{
  "num_hidden_layers": 9,
  "vocab_size": 16384,
  "norm": "layernorm",
  "attn_scale": 0.177,
  "bias": "all",
  "parallel_block": true,
  "init": "uniform",
  "lr_head": 0.006,
  "max_grad_norm": 0.5,
  "schedule": "wsd",
  "decay_shape": "linear",
  "batch_tokens": 65536,
  "doc_mask": true,
  "train_tokens": 315700000,
  "max_steps": 4818
}
MLP neurons of a small language model. Each row is named by its layer, matrix (down: output weights) and neuron, and shows model dimensions 144-239. Each number is 128 + 24 x the weight over its row's rms, rounded and kept within 0 to 255. Numbers have three digits each.
Before each neuron's rows, "raises" lists the tokens whose logits its output raises most directly, leaving later layers aside.

raises: "ies", "ially", "ions", "ias", "ional"
L2.down1160:161111175158158142114100158138122172141142121191120119118102145112190101104144080142136123145118146102135125091125117077140142113117140159078133141136132142122129141119165124131130107133114111137100169089136128128135152097089127167123086123159163105130093146148109121156087103107136151137

raises: "in", "en", "at", "i", "ar"
L2.down1906:081129084109123151169135143092141170144137101116138084181112118138156114140143095118157106158091115110171140138150156146123148121097096153144125149109117124089113151151134142142068176160144118127104116098128146117123113107138148131133077106119091131147112120132084117135096104092124114149

raises: "es", "f", "able", "ing", "ers"
L2.down1776:116118125111085122149091132130148149127132138152117148132141169152147132068172111117148073121165113116093139166097106128127125162118137138196101123117136110160136159136141083154140113103094110185137129074118119110203125137162113098083091136140152156128147131073152145129134143140143131100

raises: "ively", "ions", "ance", "ive", "itor"
L2.down1797:147128103118153125105143172106114115095143093174088158109092113114142130122130113075144082146156132115088158179150126153116125147124157081190133080154139138102147104130132135131130148121147119133132176109145129141165126103144121127150098129091163121142119119099114099168100150088126100139

raises: "uc", "ers", "ed", "ar", "er"
L2.down285:103125143121110177104078124166137148113073134109102120150145125119133135168111141131117113178128132140132106142157116165115045139112119126178150140140114133163159132137109117139110139114145168106091177094168120095167152110179139115070117073115151127122134181124169135149129093112126123143

raises: "-", "at", "ic", "ial", "i"
L2.down1719:094147152100123129178133146102083132120128106100171086180149081141135144112146120113155085098108066086146141132079126147124120151074111154132132106093094163125100150128135111099102132146115127110074132087141107118124125104126149106122085120092120146130115129115148149129135130124160146131

raises: "e", "a", "es", "lin", "als"
L2.down1250:129143150124145129090154094139132162121145121101170139125114138137143131113121122142120080131101098132117100109129149108083155115128097107132142152147145121087087147123109157112059106131162132103112159149091116126133155154141136112134141100135094114157092128096127108125155117116144106122

raises: "as", "za", "ju", "asure", "come"
L2.down408:077154125168148169113098126128110172122122156121119137140103128136130132130145117104120104161132126149116145157117175185120133105120140144106129125135123179107131135135142162131079152118140114158108150139124129116110062122114116164092149187108126114098142146142165130103093102112128143136

raises: "i", "un", "ik", "a", "ense"
L2.down465:169128106151112141164147117126135131161099135147104158130114092150143132059154108129118082165150123156126097177103122090123115140150117165130126108134105069076169120154103102092144118143137117121117135097146135094152144155162164102122103168145118131130120160129131102134104136135121150148

raises: "er", "ity", "ers", "es", "en"
L2.down948:123131120097088182117115147176113120125122120083076115132106119137130138087129121132140121147096129115125138167127142140074112130108108155127134116153158130150138168127148080127101133141155149119105115119121112097114125161107144128135086166110121163163100156100130104123136129142162165140

raises: "in", "a", "o", "ins", "ot"
L2.down2591:120122126097108109131147112153126132078127133104088184144140177122187122116157166128148087140139145128150137159156136134134133161142130152156157156101173114125122133103137145128110138110127127134086177094137100084122138158133142092165138119121124134121141133187162120085126092081116123129

raises: "l", "un", "le", "ed", "ower"
L2.down100:103145127136154136185123091156131110115137088120085154103112116125148084151164084150113112137130139144156130124090111126135118176126138091137137106124078088116134121142114096122150127142139128125157134098117119161137106151157138141094111143141114123140119140144140119142106104126137154129

raises: " squad", " injured", " team", "oted", " coaching"
L2.down1447:137095114122156079074095110106110127111099094153182152118169164138158173138132114130111140107109109106100127110159131125134118154148132147119107114117089171111102130120112131151127121127136121157095119111128173140141115101159126183130132170092099130086110127131099139122179157113085122152

raises: "i", "ști", "o", "s", "u"
L2.down1027:125115122131127131143147131139132124084147132135144166136102120165142085178133110109124181138110137094143128140186135099102139135144111115157093115145135130091162164082138092174104151152137141081118100099125148125149096112134157110113123119154144121160099148122098139079119136126185136126

raises: "weight", "rated", "ters", "roll", "ers"
L2.down1348:149107102124123139127121103151124150118137084169117162141098156146179092148135137117102144128115084122107175100128133166125130078124106125147125142170123116142106145129090112126146100151105122129131112089157145139122125112099111129110137133157098161092133145129104100170116126163141134115

raises: "a", "i", "o", "e", "ium"
L2.down2153:088142133169113113168119154133157130111090155139084134130134110157178103118146133098125150130078129177142152143175140132086157109125117141131102109118177152142142153153143091156126098166133163171112109170148129138117176099110168149143126204143138119115131163157094136133102118082127113135

raises: " in", " with", ",", ".", " and"
L2.down2007:122113075118152112147121153167115153138129127128137160132103079159120117124147160117109112152112114128114142077111139132119166117119109135118175119159142125105144090102156132108136090112091106130090146121097130160128141092116145172122136141130138108185103104104127097137128138122143123087

raises: "th", "by", "sh", "hire", "line"
L2.down1337:130125091126184130139090114139117130136157122133143092091147112096160102101112105103156126105135105159115139136118161116150130116154123149155114146073095139135152128137154134121163116106125145155135135133145126110125134151127178127153123139132160121138172128131107097151136136128156125115

raises: ",", " and", "/", " (", "a"
L2.down1931:100137091089134111136091155131130171120145130094123078148124133130148127115132085145130101110118121066163139152145146124119143132126122150146120116103135084143122116137150101108105139166122135119136153074119094129168143075106101135149109098167115165179123127129135108114147108102122142103